From a checkpoint of a small transformer trained on Wikipedia.
Size: vocabulary 44361, 105M parameters.
MLP neurons of a small language model. Each row is named by its layer, matrix (up: input weights; down: output weights) and neuron, and shows model dimensions 176-367. Each number is 128 + 32 x the weight over its row's rms, rounded and kept within 0 to 255. Numbers have three digits each.
After each neuron's rows, "fires after" lists the tokens most often just before its 100 highest values on Wikipedia text that the model never trained on.

L4.up1764:066130081102108152132072128142092114106201178085132131150105100134135113126106125105102119176156087117152084147112144099152122114134127057087120102173124112092073102119092185121066058171105154119157145088146123098177149086101123167139093222132145117188135093089136116148105170208166108100074082179144114095065129130209115099164113144165130160104100088069174103020090114160111061134167124136096111155099129124154140109125130123160165186132086088118134144100087138116186096093128160051088121127147138118144141158162101146132134154168200077119104145107129132124123163115098113107
L4.down1764:127142100075133145131130087139101133169094145147137156151185153094107097072111109134145086148071183163165185150114139126143087201108106159126205153081154126115126126090121191087179126156101186138174146090127147200183163155150113179129126121102181151108122098133126142141114061095083152164120151111101169096133110205144117141105117082117123134147151130120107105178182096082155146127120171075160157102090102119123105119102116115149101118174114111093090123071108116133089118136150099185154116140147112124089145136091136149155145122085081067132143154094080131098186113104202136105
fires after: " |", "|", " ISBN"

L4.up2306:140151114155142112136145160128119198099154101073117160164109142127106139131158146136170141095077143104084117067114142139093146113118125142141145110101149068109113158172149157118139212189095083117092143117151078200163166119127129121095102061143142077088095093129064085162128150172084137119057132104149123135161162136137133095144100131055113180104160118131157168173133113104096082137149143128120125162074160164179128153202118145128109142098061178153114138101194156155129115093147146140145150065085127196151194161125163205098159137090171170175113132140112089118112127154110077098
L4.down2306:104106145096131084141141079104143146171113137114153094117173076121151065183147116126112173128143164165126140152122076144173142202094099104144139101114111108097132096125146120169150154183129143167178180127135123073127129105163185156171119106163144165108099105129124139074105106141174122123119140213068178199124087118140108144075105136119140085091128093089101175155175212076139135090123128141088100126129154096095158148114135152135039132110184087118017115112197130135119104109105076152074121138132112041122134156116190130180170127076085168161182115172104063145093118133092149159
fires after: " |", ";", "|"

L4.up262:128043089148101070115168129113146113125116121143093103135147146125135132170135119138131155179155118117165099121105178161144064142131108152121055220106141086158162188132148112103154129092120093151106135146173101141126077084176169111149153117143099110135111184096090072039125141128108136160077111173118149083121064062163119103151092123170134117046068139102161142141106065101132095161098175164084123185109117109121129128097137163147227123108087114047103111116104150128115107177151116087120117081110108242132159081169139175131175136114136111090098140130134113108144105115142113056
L4.down262:168098124100167146182141106126117094168111134131127146138137155106161054107189162200120132135111120129143140149122062110093140082122119083145158059132113199095099163166203115142140106137098097156118104128146140192133141126096137128128076081115113184135164126144112127167138165168185150147145133104148074130146122146020165136081132140090144153085146091134138107169150140182143118135130188150106086110079117127115172158118177174118140130176095054119117177169143108134084117205118169148106088137145124119092124127098115138182134122149147133176111111109099153145098111158104142181
fires after: " ", " |", "1", " election"

L4.up2045:145149132155127112103104170127153096151148124142124073117129138136163196128134113134145122101143103103049105159092179083088138070130164059160196150113070130105122100165171046152087112188179151204130068118141093161137145077150142100119147175158108114076143123092118099059098122170137132161138116115134068075117097126166126128078102144129135120194139086178077130101131188066119095147144076138126128156203111138049132133089181088173110165153154125078172146127136144129151108111134187121137120121110185164071134155153108088132112070129081138197115133107157125068159117106131146130
L4.down2045:157112153065158159192155132182110108182124142116178094141133093111158071141137155158116142173112152111119089162148169138092121137119119161167093177126083117174148203150098147090156154105168134108064113103187167159116108135126054112116089161119102107145132122135095146113157151128110176121168143135113138139137096125126106116142089119123060149181127147145089076161141109122121148163103104148167200102091140077068153098147127167111153125041127107135156099156163099047068137162119100164129102127161072145089091141178139105161146145115108147137116177134125131133114068183091125219
fires after: " ", " (", " went"

L4.up625:019151138122104135133101148101112097098079069114186154108183125127143105102096110119063113084113146078070171132118144105128156164110166163137138173163185148154146134138157100146153181126115065171100203141127047071110115073089154112089087155073139108176171176101123164113144133162104102156141178088195131080128137097166072111115177106185160107136108085159119092190130150101118143157113088109099113076172138130154104156096131170097177121148119123113168116177168087151128141114138149170148081110053098139125090119142129086176139051080130136077134127143164161094186135081116123107
L4.down625:105151134164113170154081138135156110151139136125093155075152159157127101100109143175114139175130142113090082168088080147084065136085111133088158144136092151099134162145171130102127153122083118150172150096175096082127131165070121103087124080144100122152123124153115124202133208100127155170142163186150101157136121114136107128110121089098133193143143124102105158148130177176066057121202179143188143159110114137171105095083126119103103119145114093151121175182127115101186097104145119118177114155128139146161173145151081177131115128150172103199085115193138093105122152163095147104
fires after: " ", "-", " (", " and"

L4.up2983:085195159172186119117162128100121115098203167135106134130153129185093166128140106179096061152131138153132057089156133176132089160160157145213134095186075107096092172147107111088109091070151110102151143180108146110118099145089177089107152200148090085138122141140118128176117141143165088154119089162096146185138066059115158179117161185126142115156147189112135171133124150105099124106092105115124081083126119152117122131092159073134064129132188211126154157118146148209146087089161100125178100150170116116123185149118137151116118091100154129113145114166137162132188114056129120121
L4.down2983:176116122131123031144108163113139075180166121141130124121124149109158071170118171113171148128114152185137130140171171169126102156155115117121166149132135161067150129150128148207057098114164132157111169130137096132093130166113124093140090154110123142129133087134170186106056151146134123071097061115132124146130148102138154133131125104081090054128108108129093089183076095229144154092131126025107120183171113100135174075097122123094109106081147088101143127120159153146080085136114163181123112067154113177115098114126117168122100113170092171190174127160101095100152170115183137104
fires after: "1", "2", "4", "5", "3"

L4.up2749:103181062124073134167081069161141137123104144126118160105126120132117131163078072106127193095156130139208150123130107083125053109091114112141130102066133072176164165074120089161131157122097161151064126159076182132115114091122106192116114209157136161182191140139149108125165144108174125124126159109241074118109131088138128103152135107147095108093053092111097123166143098144138129100146138117095140125124198135180117104113111159129098124126185089063140085128115106103125084173140121167126116075156136131095130079174078136110129148220092126132148123138111090191112150175092128174
L4.down2749:130152059189185167103081127129131062179122167189149102129134133128211113124105095127124135134127190129185115106112148042139163114181152113102125147112156127186088153102160195124175135097153153179122162142083198116091113089132099113162093168099165188051111150141134146112178181172105098073130120147138123091152075127066116134154176124104136129130131145116055071192147141102153105127115142148090130193144076165128153172125099177140137129101137155140098094160090148173044131126106147149129160147180121141162152140133120140106117133220082158059126146119139118167146093125182151129
fires after: ",", " is", " was"

L4.up2169:118125148106094121092161199150104189108155075141049117166151140127146104198130114108142100151080122112112091094100123105116168091118210121093090099084109124184138101129124088056134082135122077143167194113131112112116104130103101118139129202149139093120129124123169093170154150175188168071085130129133097142132149135147121145148132075153110141146155190130141168145152093104148090095191143165159092164137104165206183107084167138141109094133155162110132173131175136135128143091153159142208128096139097122087149132126096084079101134137110146146124158151128063112119122167109114126
L4.down2169:065166096102155083094157119084133114158077185070117180138117133108129129151087156105091148184130138192192107175121099106078132102137136122090149118141115116053088118109116127112108178118111158191120168119105147115098187139194136142100138129119141112115145074163145146142148083117135130118151067187140156106154094130072162121091079135106113149148094173131135147121123118081125114116126102138158181130115182149140169220145115078085147144182146132113186120109121076123112151122141149148120157123100136094095131163181193101139193147180133149135126167137125086177097156150230104122
fires after: " |", " League", " Yugoslav", ";"

L4.up1235:126165109147161107102116090144142098115138091112139140146092169129160093073155089126074175136126128135133108132133123086153118104115115141066147128120153137091136058100173132111175118137138127122126133094146095119124129159152155116064133167160148098128110106113119130117113162132087161121160071148092151113123098065092118131117133136149111188218102142129128120139103178172074158115101119088139132135091109090133107099110087111115121105189138122115104193096123109166105056174097168132110160109106136149078164118112145128143118175110149149161130120168149144156214124126109094131
L4.down1235:146156161090090120184105081089138165140138134162135086124106139105126070143087097183102111164167132177124156089147081130125136130134102164149117165116088112148176077146079117136151077114130127187112067150156154203131116092119099151121094088121162125090108143099198112101137166107136127138138129136095091104108144112103139139173099156143156150113094099160150080168107070159097119176163119106177095144141146112138146162175099178167138108120144136130110141093122130108096112162167103136136127138090138134158079153140116089147079136168095167155075099113130125094102116129080122142
fires after: " ", " −", " Fra"

L4.up713:160118114118143116169119077096095130150146158093103184163140152137107154130132128061206095240117108175090097139157120123110102099107143163120126152127121161100173113151161128094117099138114117140142135072150093140110124106108210115108096159086104131144147143125123103102138124112106138133150133118165126174124096117132098201148147191126104103130157143147165138120128144106171164121162129141141127165123119107144125104140075182146117186084130074119127150099120178085105113115158158135087106091155124097137149112071137138054131134107176192141122065138169094146169160081139101110
L4.down713:134110102120124086141116114173095139148135104136115141201181167105138189139205123151146132078120140093164165128185100119143196151186115162112087077083119162171195087122143119137093154103143152156156085163109082115096150140122145146195147097152129064099161117135161123090091082129169128100160153150105141152115150136150057083130160149133086082094163150114144176142106085120139141130088105126153109094134114134130166157135124108166116060119177087136094063155126150107074162145146102163110110174124096121149195128148127155108119208127153052169164139145149160114090117113150185153
fires after: " ", "–", "\n", "-", " |", ";\n"

L4.up2025:142096075138123160143174113097168144127150108112125142095121124123137074152123139078149129127120124140185123128124164108102122097094167141115106149144093101105129122084124107084112140155166142123117158178179165118049089109153179122115110171154186068112151138122107128111096131100120143181081106146169158095100123092170086135104138152152197131129133153096111113160167178128151108145073153170148086145182163102062157180106154126121137178167077164126115124139182189174058119090129108149119114153111135163106136101074114142128131123147168165104137163176136117121159127142111111102
L4.down2025:088120142116101166122155108126148166101191184102130096083174149119135135190111186103086131119139136129177107144112148131134097107118140140163090165161116102110136132072181105128148145142161143117124158165114167124109075111148134144144120158166171072115154154146134133112127164062144106159083113078160106070142080088171114087113186169131195125140139137095112116154185141113150114090089153113119126135163104117092098142083117140100138154116133159121133137066120154130099116077148164164082119102125178177111151171080087125141135159175141129132178130147163152122130169127149122074
fires after: "201", "199", "202", "197", "200", "198"

L4.up250:084160125101127142134169112198196130136095086206115049131084173098186144162115152143160176136143172150091133102140134105070153170127133119121133065126188159163172129114129094119143106142129138108122114161201109116095153179114106152163142119131174139109123103067135120125178131138062076076123113085170100102143073134144135082097170118125087135115135151079064112131129151108074096109107142168060115103144116136134133114116178153112138187097106163144130131139092092103113129140134189157199102136174128169112144081097087133094105087102182086131184173118163080093126166158113150112
L4.down250:138141149121166156103100158119164111122094163158178136102188079077096137145097142135034186129077151150096104186167106181095099124119070173131071104142109089162131100123125131137179203173115138106097070088154145129150167134122055149139179204172092136164131153107102146142134102219120096155186126109139114071149171129116160124079111129190148090132081139124119163083118118159156109150156160118125112111149154168128091130144164156109148160128140172072113062121148136117117162098097148100135155183179112076095158066113053164091163121118099135150131161124075083060086139120203150115
fires after: ",", ".", "),"

L4.up706:133126135136106078165152122123096087147199138123082198086092104121122135141110130142122093114072156185116121098178153138134154138131141115137139153135145141116139146164108123101115167129155170143186126162159143089089124125143116073167065142072145084097130138122066091078109141137082129108157153106133132093086126172162152107152088169159104134170143128173129158149142132171110077119094161097149148122169133160065065142098131096159111118133096116070097132115151124110100141113113162122100136055104112180175125124063128173136185155101136127104087112144137134149163157172094116176
L4.down706:198089105151156146135142186152117094124139072147140178087137162083162095076117142162151139122100135093186039130155196152071127118095092127146147141154104134171102136124138159176137136138141110096137139136125125137107111095169158146132132093057088133132117132134165110114098094134091062164151116085146093115153152114097174145109138143170118156151154084113181191160129122114160167126136173158088093111161179119123196139150079165056192107096135193132105108109144142142094098172119154128097151066102172115077101112087118116109146107118113152118140145151078106152107145087137148139
fires after: " ", "\n", " Title", ".", "1", " |"

L4.up803:114121101090214133101129117144135133144179138066103053109145172156131174135165086118087141177090154110090144149142107199144166088121101172083122097132168102133131173124120163171111094099112128118127104101086139100137062154192112113158197148075110090162091113126137080161061111128157044110056138068047133144144131129143146134131136071109145088137104116140113130102107211158121135154120107117122108175157093129167135126105121116210107144129134122104191217074131170141165113129105127050140094129089150174046133152106149201131093137126136153201133156118156135116114137136140048109
L4.down803:148149059131100117168097109180121093120149107086117175199114128133072140098108088130137168064109090124171166128139056088101170174151150135175085115148096092158111099155191160085158125113141092114120170155051094160114126173120117169093094184193115061148106118153134148133075122149112153067135154073150129136136132126048132159175103110121181126116112128126137168117086125105097103107140157170136106079154133076109087166053134133087094115121114139112129040115119121122136115110165169136108124132139117126163148089120090162127184165125162098159070111119131192157150080068098144203
fires after: " |", " (", " and", "25"

L4.up1060:149120150108179156125099093129130104119092170111110136110122143128132102118081146100117113077100143124135147068123140080114115187137185149122058184165140178113131126135121106138118156184109157120144155161064139153124163133070097113110140125106103115150141140119151157144133143052141121166082116146137173144087082108142115140099115144121180137108123114094119134126073143145087110089144150140160127043117154090143107093117127170150118112091067152182127129117159157110094169144214069129179130104168221139167151137067098128137068178093103128100121115167121102092115127133114151176
L4.down1060:089063109166105224166062131116136172108116103129153168102144086156164137097145150142106136121111138076217163107101148122121103114154147091065092125155147151083159120150120135090123148150164093147128123133115150148111143129062123134152100095146190129135168124153111158191141155140058109093098133129071150141108068137151080118105104124075051187118131158208130125121093127139138197093138118154123170140132089135170162103092105122224157090085122147125123119157128129127127098121159167114179149146132161097099125101098104112166104136076171132112190114173093101173161087155123144180
fires after: " ", " (", "-"

L4.up1254:109162149141084075150162143158091162089152116102150155077148100120082133089134130112116179053117145170072186133121101152145148086138116132171137170114126158120074141176143122071130156136136095119116132063102118133099167163108180134084130087099094093108161163077132109142181177095143147157178080105134077133155158092114190156167153151114092124148134075138113103119116084099146109177162099171133150086139121144070076153093104118137160162146157166143174151129132128144157161096133114108104118071118135090142194150153150093136191119155126146162164055159161122139154083055095109128
L4.down1254:143115127194132110109144140138187131102081150151128121186137106196093130092065130093149108090069064099128115122128211111177123134134133160141135139173160125096152119141083095166125109122157173065114105137185197099096133069157091119181130086138174138048074180073160184141144121135155140133115121134096069133164075140219169176123205166093097126105051107156141136098176122127122143095138109125151128142151133138144169160176122092046109158142093182193063114179079114133100068132200097142102118117116096127077122084117146138151168161110125119086175144127148125131109144144125093157
fires after: "|", " |", "-", "\n", " www"

L4.up1636:145065121077136108155113128170118136104151086142099183147156107120127174102150148125114133108126129153139112156119127152195065134111170145175135145127141082073077082111096181138123117133135127168065130157137120090070141090195115126109133123096096107140097089145090140109110136159128132195077185158188119208147130112188101124142110089079145176174120197172112099117163146148114124072138099080130114123123172122138123158157127129147111092076090140114159158128129132131119133119146063171119064080163098120135113152093092127110167136128148175102115118079059122177148143110103167118
L4.down1636:096091189104184140182098118102127059174103179147085107078169119102157123067081133124148102119184119137063095103112059124147089146123111191143098152167176147110089111120154166144135111125130136097149158156134062121080134190166152102174100102155203164100142110114208125072098152059153151152161127139120140117107170125108172171150076167160140153092055154123124122094104156131149093092110066160133147080094129164088117122148153154111149120115151099140111117177116103111131068168090176189109130124098240076171149137140129127119123149096183130103127111134120133117170087118149158117
fires after: " "

L4.up1214:096123113096119147072115110098122080086099139149152105146111157139061117108090192163095121168066118124146074113091115119162135054119139139173136105134174192180115126090101160106152168104184086115173160130110121180098115060160077113088097137102117089106086109135140107110119071143112184153138126083126122186122032128103086199140088135142184105114136091153093174169100157105128086134162109102120172115054146114158144102178141060128085111152159078160168135136082154060091132097115122083098131114193062118110131119168143122150158109127159125060099080158168147132159154166137153152
L4.down1214:147111133108185169157107133122076128172186126118103131067105086187133149151117085127104167139126097095068141118108148146166011142157143166135113079169137144150148133084151144148121155124126138127093129076106109160130124141120171087112102176126105209160155092117059092123131154160114149149052145131079106129122127145101140089093112095150148130094131095115181136100129169076135114063126092122167140175181151099043124146149089135134132159138067099193162121123150046114166140134131133084053142129104082135108090167176116130073092136114098166211145181102062137111075120106128154137
fires after: "3", "4", " |", " M", "2"

L4.up2566:134113089140148066070132146108131123070125109132117156119207117128099117133139144136133157154119140177161138119091174087107104102123067195129121126091186174034119124120188184093129130106147137151098091129125156120063105127145131125150049188169172117117172133132186141118047152075118104054120098102130178153142112162167128059066142125123164148142091072146113116128145162112162133142145142158143128141106122156104137109121116173121083101153131150136134126082125151098127080156085118140104133138130176140156130104133108176149130186086138155137090116160136197120145110156113140109
L4.down2566:081114161139137173123158135105132143166106229130092132116106123132166133101137138111116165132127138131121107135154086173108192095096178126144135107134172127190154145121112145184198120179104058076131179126106135145164123155166121178140156040171119138182146154149039103119196123120098109105081124153168188130150139074121147152167111123108123124162120173092128127197155113148153080099070178136105101128171077125129135159121085156054140169141132133110178206198154140128148094093149078159169154151073147139097104076107119134099159178083128138072126158101111157140094086176149152158
fires after: " ", "–", " \"", "Ag", "199"

L4.up1905:069104119130041099169168159152170125131169129119137138141174099171160098182107142129075103135091143096129137078128066127122092148127129142171150159118094132175169156144184153145136154082126093139113103095144125085106111129132066163102121144096134182108074078122170153105202190152122153134174116083144145092134140131139140136126190122185050168136159130121098081141103112076156125138105086136073189128204111165138135159128131163117129142126097173154175122132165116145118144083080152219146120080106093074149124127147113161132081130111111116122139082176169167113150147124124087062
L4.down1905:098153160103101095105165115102126098109100113115124102119102161122106097116072095117116096065093135112069128161130127136095183159085152149110114154145124122144100074125083149153114076116116129127109151126146106143159228199105118117178084112086055153110156117084122137138181195151095121129155136170144139201112157135133115150117084144105119131126119150122117094180081149170099123114156068119139132165180095117112159128089072093130125064132109161190117137188166159115107132126081141124120158206122112170126098138086055163145104126089159138087122106143147111116161124127163115056
fires after: " ", "."

L4.up418:173187132106168127118061137147129171083117132104112096123149158160169179131104113144138227176153176078132202104137056131088149106106140120137068100151091138132107155122135140179109137091153160112119099138105097131117117110031089150145133090136115095144148153157085130140065083118119149140148107139143098114119170116137076016122129153082094073158106120144130113133149088085174178138181132146103102136125140126086081096151141131071099122136104119115162152093143077103170062091135214161117128127128154107084131144145065148147097112109087158155148149107130109101153103159116075126
L4.down418:144112116084101161140121093157164120124070138102157159125150148146157109108149076095141109084145134131135125082129128189139104189147118132149149112089064146126171121128124167147100180142133164118153113075177136120137133181115079121160163094083138139104168152171135101091198143157127149123149077137141087131148148148134135133118154127075163111184120097127082174111102156163174080171071194109151116068176151171085141143158152157096089085079119105207107140140180113131131123165144135108167144085132168127068115213134113117147094181159129105146103161166125120097185107109114117156
fires after: " ", " as", " \"", " (", " Z", " was"

L4.up1587:175141086116138150150120151097083118133098148117087157099102148129177125135144125182118123128124145115138142127182141103138126134117184105070165138101057086201142144157140102116168156076139141170199073084138109129088095096131189120117124089107150127080205169104139127157129113093091149099147148085103142142171138117189065132155136156196131110129152093054089123194091132122115129123096133119077142110113155147113124142124144150130123143082114157108089100128163129110091151176113134110118128088078143091155164132108061135131154114062105205088120131134140150077140152095100110190
L4.down1587:128131127117081192129107152115086110118077133146133159183161113205125136119109113122167135151157144137089188139141175074048161109162120063138084126120053101108119153094133154128139096131118113147100073138170111097144125047145145121139117117122112173083087166117116132166131089121165095115116126161121111082080160131140110095086151168152112130095112085109103186090144184119149106097171117172110086097103224143119184089126124131148148137121135136150129122135148110113124155094137103164100103152136124120157128156163123142114059136102145124116042134114162141155139097191117116156
fires after: " |", " Bh", " episode"

L4.up2926:104096107094140155156139124072190172102131116154132186128159187141072120162131117146135115134080248136133130100124124130171168091160109080149101138135184144114183121142161085124150125095166140074099137119130169110093165108200128156138156154143106096157168105148098094180092153116152148100099114141128116143109162113125098119177117154130165084138116131102149150150076126134115081091140097080181080166136131161144109109128108148099095127166117105168181107143120192155147107152054082168120128157152122163083166097152017172110111148170168147071137124140103118079094167133110131152
L4.down2926:151128135138126158089140135111135089130139134141157140065146146109162077087129075166102202160135212151159127112153148216128122162115078174137101160078151092108150117115138145161192141144140116148175186157126162105140118125173108224155138123145110144157119079083137120127092075141117131184168054109092138092117100129178132083076150127162149101094108130131095157098067103144115176156121069086184128162141115116126171129105141098133171191143091134123151148132102177068119174094130097159106079169165044133171144147185142064111134106114086143157155123113089105178170142108101121082
fires after: ",", ".", " |", " the"

L4.up1789:169149069149162142166152108122124142131132119085148158128136116138160098155115147134144112106121136176140148126082097140104156158115122188172151152155054104081079152125212099143166113132088189090125139107157148127168135131131111102072091167113116155109135129115184159144144155148148121083068111163116152158131149188173132086144112172111081142185107071113116111136115110180074176150193085147129131125154128158164110160117117170107094167148121117122155150101102159176143087144154131142145094196071099102096136130086043087166161111142081159073131129139080168126142123150099129106
L4.down1789:064085109148150150124131156154071152149119087145143125160140140151127081148082126174150113143119110080124166097115110127123173138130149183157095142085136114129191100076187126104115139108140138144185156100076062169133069112048142131129109101123036102147144160176058185096106092079148109132094110077118171126079170131109154114100163111107177088156093141153127157160157153075149170094118057155089092118047115054094146135137127146122163132167147180183138090184104131151081098122099145157152058100112112095096109094156124086165097135091116117118161098131142112144100082124123135119
fires after: " |", "5"

L4.up2287:143107158103123119198089130101097120142145157149103137069139135137140155136112134097091133118057132147161104123091156098114100052106110141105155097130125081140152084045121156159065097113120139106162189066167164119121093105133115172135113082059139093156155093161135120132105177103086088106143063102115161147107097169155133166114062116184164177114173181142072154184196196121161118164123163093110136151181128128198079153145180126177154118159117139110133141092162109157119168166111129098140139084132052140139145143105157164133131171173121158090169093205200110102136179112124115134
L4.down2287:188090162157112109138135160151183137170103110138126132094119084129153072096134127119144142068131151097157143157146134133132096138137095037115040098130104189147098135122174144131098163138108094091127125110177127172098139199110138179022064138137201183134090110138147164072150142108152162119188139159125112152072111190151106122114116144036146162088144139097043111068092097109137127140145123151180106123082197163100113087172191151097147104114132067084170079137094104110149155143181152124124115177161098160160179118122115084158070174159142145097128097121099122117149069145161140073
fires after: " ", " P", "==", " |"

L4.up2102:120159148164147134127130165119148167126125133084121115116107158102131116143173153168124075096151173195153108116135086102193134168155077104161184132101107153114176071136102141149131130142122106187176174121085069193084163132132071010137100126112169059175147069081132118191171144118158065146105111139186188115146157114108132154100088088128160148108113166101142155154162127106121170142144124137131087153138171101088158096178078158115174063060110119130165168124116102167050116156116078078102136123172155169171107100097143171148070175125137152129133106147113111121189107099161162075
L4.down2102:123131118196076116116124090154102165125166133144105179165139129156146087126090127133162156067117139099086137091075125143091136106172142062117126169094096116168110109166204121129142149104168119141148080152166125163148140123144091137147148051174130171066122124183136185081114158133168114121126135076145127109095120124102107108130063094129096184116144120123081104131119137122155117122169176209140139163133167110118128152136133130111135138166169117123105102160206140088141141074134126132066136121119058158148110103100153136115181099104144091206138161138079133148123104094144055136
fires after: "1", " as", " (", " First", " |"

L4.up2799:080083118084133124120153177158125178163128102079152135152158127087141148140097193174143143133140094129097141148135125122160143074158100095108117106075145108129156108187145131187080083179129150127136133100177131152097217088169083121095138143054115111161185146131134085107096118134097099121147176086149172177119075176101107131126156138155162092093140165127159147048176169125150097125143079124134172128150167161128078139112101122091144100111106104100186125101079127147112087139154176129135145096159191182137124165136121120130119123147159083157161173165109123083189117167086115114
L4.down2799:124093113182129147167140105143123118111181143157142154098121136153049179145091074167110078160073205103128168147086136129156153105186183149093095124119179120107141142127123142085132100129110130129133118110098145153103102145142123130145105106181056138061084115106135170133137117110073130101149147145132090075098145086154150111101146061133182131116143108169163094133122063143147128111148073138172147160128139117126110099076137100146113159135120134195096129129120152107088126113092118143120098114167140116094099089091144122143128166113141173126116118089159178165078143120138125124
fires after: " |", "==", " "

L4.up1865:106109157053061135126127167145171110110145147075146120075131115167148100139137111082145100129157183130113152156151137137086182113200145136025098146174134058033164121120129118147135136165124186107131069143083082116136161134188094146112105096088095162155080187120125143121122163124151196124150099129116103151090135125228125127139129124143122106153142129182175114119144135166160117140148167150109150196120117125122110137129112112098115083166115112079137072108118165122114160112143172086111151113110157158149110124168183138147128091107113078062095058110168149137166145182093144142
L4.down1865:156126106174101102155132107184121168151120156178137113138155159076132186128141094156153159180111154099134120142128119164146158099089144168118134196135086158175090178115123131132092109151178081072162166085152118104121062151080127140158144126091119145165122111102114153098129113169109065144136080213137153131126125152114133105084111116146102138165108141108123138130138124103135143144132096062182156117069122099044117104158136152179171137130144169137171128116174131147114075175108121168118130130147154099132095178175139140113176127099101154130176177151176080092099158087133121134
fires after: " |", "|", "20", " Year"

L4.up1384:093139122098130133165106130137108099165111142123105152082070102081087127133116072179178165149092107189112129143128152173140166198109132104162149154117169157151138146190201142120169095157110124151083110107154064146111173137146145108140158134102119147155147115110107194127145100178203134144117090139130149154090068149146039121177096148160167113150147097125083101110099195156158081164124097113088137123083172131092153128094067133169099158101138129176153080046070115090176114083135084127108103148132102133098167158148127139162127101181102163110167078120129108184164119151098124106
L4.down1384:168076131151136115083141125104104113112127189147071146056145121186118139152164095139112130147154180178139186100090131107101107064176082157143125118104097068091142174162071091086179130145061136129139176096193121161141092091196090146084099157148140137146170149144148119143107189115158101098072146088153123102117181173132142109131072110118098102083122162178139118113188149146167112070086041093058158143083133096125173122140152186180078159128104069083143136098101148045129134132164194075124119123114148181107132074129150083120080130126110089047098177151113190120107102170169150056
fires after: "3", "2", "1", " |", "4", " "

L4.up1640:138167131188115160113146114116140152102114087145103166171112136114095169103145129124227100124152100043152104139108159042131117179101136120139144070126120144093089163154157100145130124114081117094117113087146119150079160130127113168101136073129128115219096113145106096168164121122143163113120116139148152083141125031162115129100154132126111120145131059045144155161101163107140119124129092121155151105091147126152049142219225140138122186124132109097147070120141121150134114132193206155107127120191114137123109135128130144065157141154111097136118091138146185126136151175191125108
L4.down1640:129148101123026130109014158120136202100175154154121107110155149098105127134139128119098121124089103132076192165051174062134166113094154225119151064113129150157110165161128136147189164099125139113141162160114148101182167157159060152190129186114147128133150031107152071073132102094107144104139090111109143132111130143154136124125188108112129111084110164124115097116090125126075114124068121077105106110129112132113134154125101148130162131129126184179126101167202137094106160102150129120130173110123139148132102155112096087128114139047114073145150124097112102136164148146139161115
fires after: " |", ".", ";", " is"

L4.up1898:110139086097117115144190135149120115151123097153110083082120103082079134134170136138094135118090130111103129166091154110103105122085145117124180169162112138171094180219104142135101146141119105072140084104141143086151143057161134101169113132065160082150104162172074096130123166122127130134160141034089113053093177119127113174136117092157131137126154130105123132097172142199112141133129103130117178126154149089121129145140133145110097142123139099115146155119191077134130182141131199179154093128135129181112095114163102111141133140165105127057128051171073135082169170196138137150
L4.down1898:119113110123139136125143129115147173137145131171190121078141166096152077127119180079124204157131139100184157199157129118134137153183163183166146116123146081147142139143162116101114169079072138092114120133134135128205174116134116082128088120158106116114118176144143172151099074131155084098124138105089102128098169127081140160099135138118128116117111159117119092106076174090080126167120059107134183192172150141147159123124150156125126155088184140065092094189113138116034086095106173143156136087094130209136180181061159173099093100103080083109165115120036171212126068148126101150
fires after: " ", " in", " the", ";", " |", " Running"

L4.up2602:120119123138121193079157125140139118101126103094136141114140066202088209084125065119168128077122145101142159105092097078122136160086175086090147174119122156103170139090112165074101181178081115139172166169153165115092167127135102141143140092138133139083121143109159123096156113149131135090144131149126145080128103106104091160117120117107112111190132103153154107109138202078168106147103114142105141084128115076142140100142166131137116121155109118133117171139079132176091090061119138159122097112129137045109105142085155121158105086090154113109190123103129187116143133144159100140
L4.down2602:100074123154109131181149158127089140134119106098167106074143096173137125112065133115121128144091112158116080177137096155094082141138082128117127164147119096129161163110130110122129121119072147131146175018122138135099111138108095183154160085179164122115137172075138132146125087156123115112128101134149149152081167154133114103107151103129130145132123107140105140174178196153139179130155153136143189106097130135168119158095193105088130113128144125189107069101157140158101144145101049168103173084155166136117105128104141108156111158100089153141176193129101224098122178090110144121
fires after: ".", "|", " b"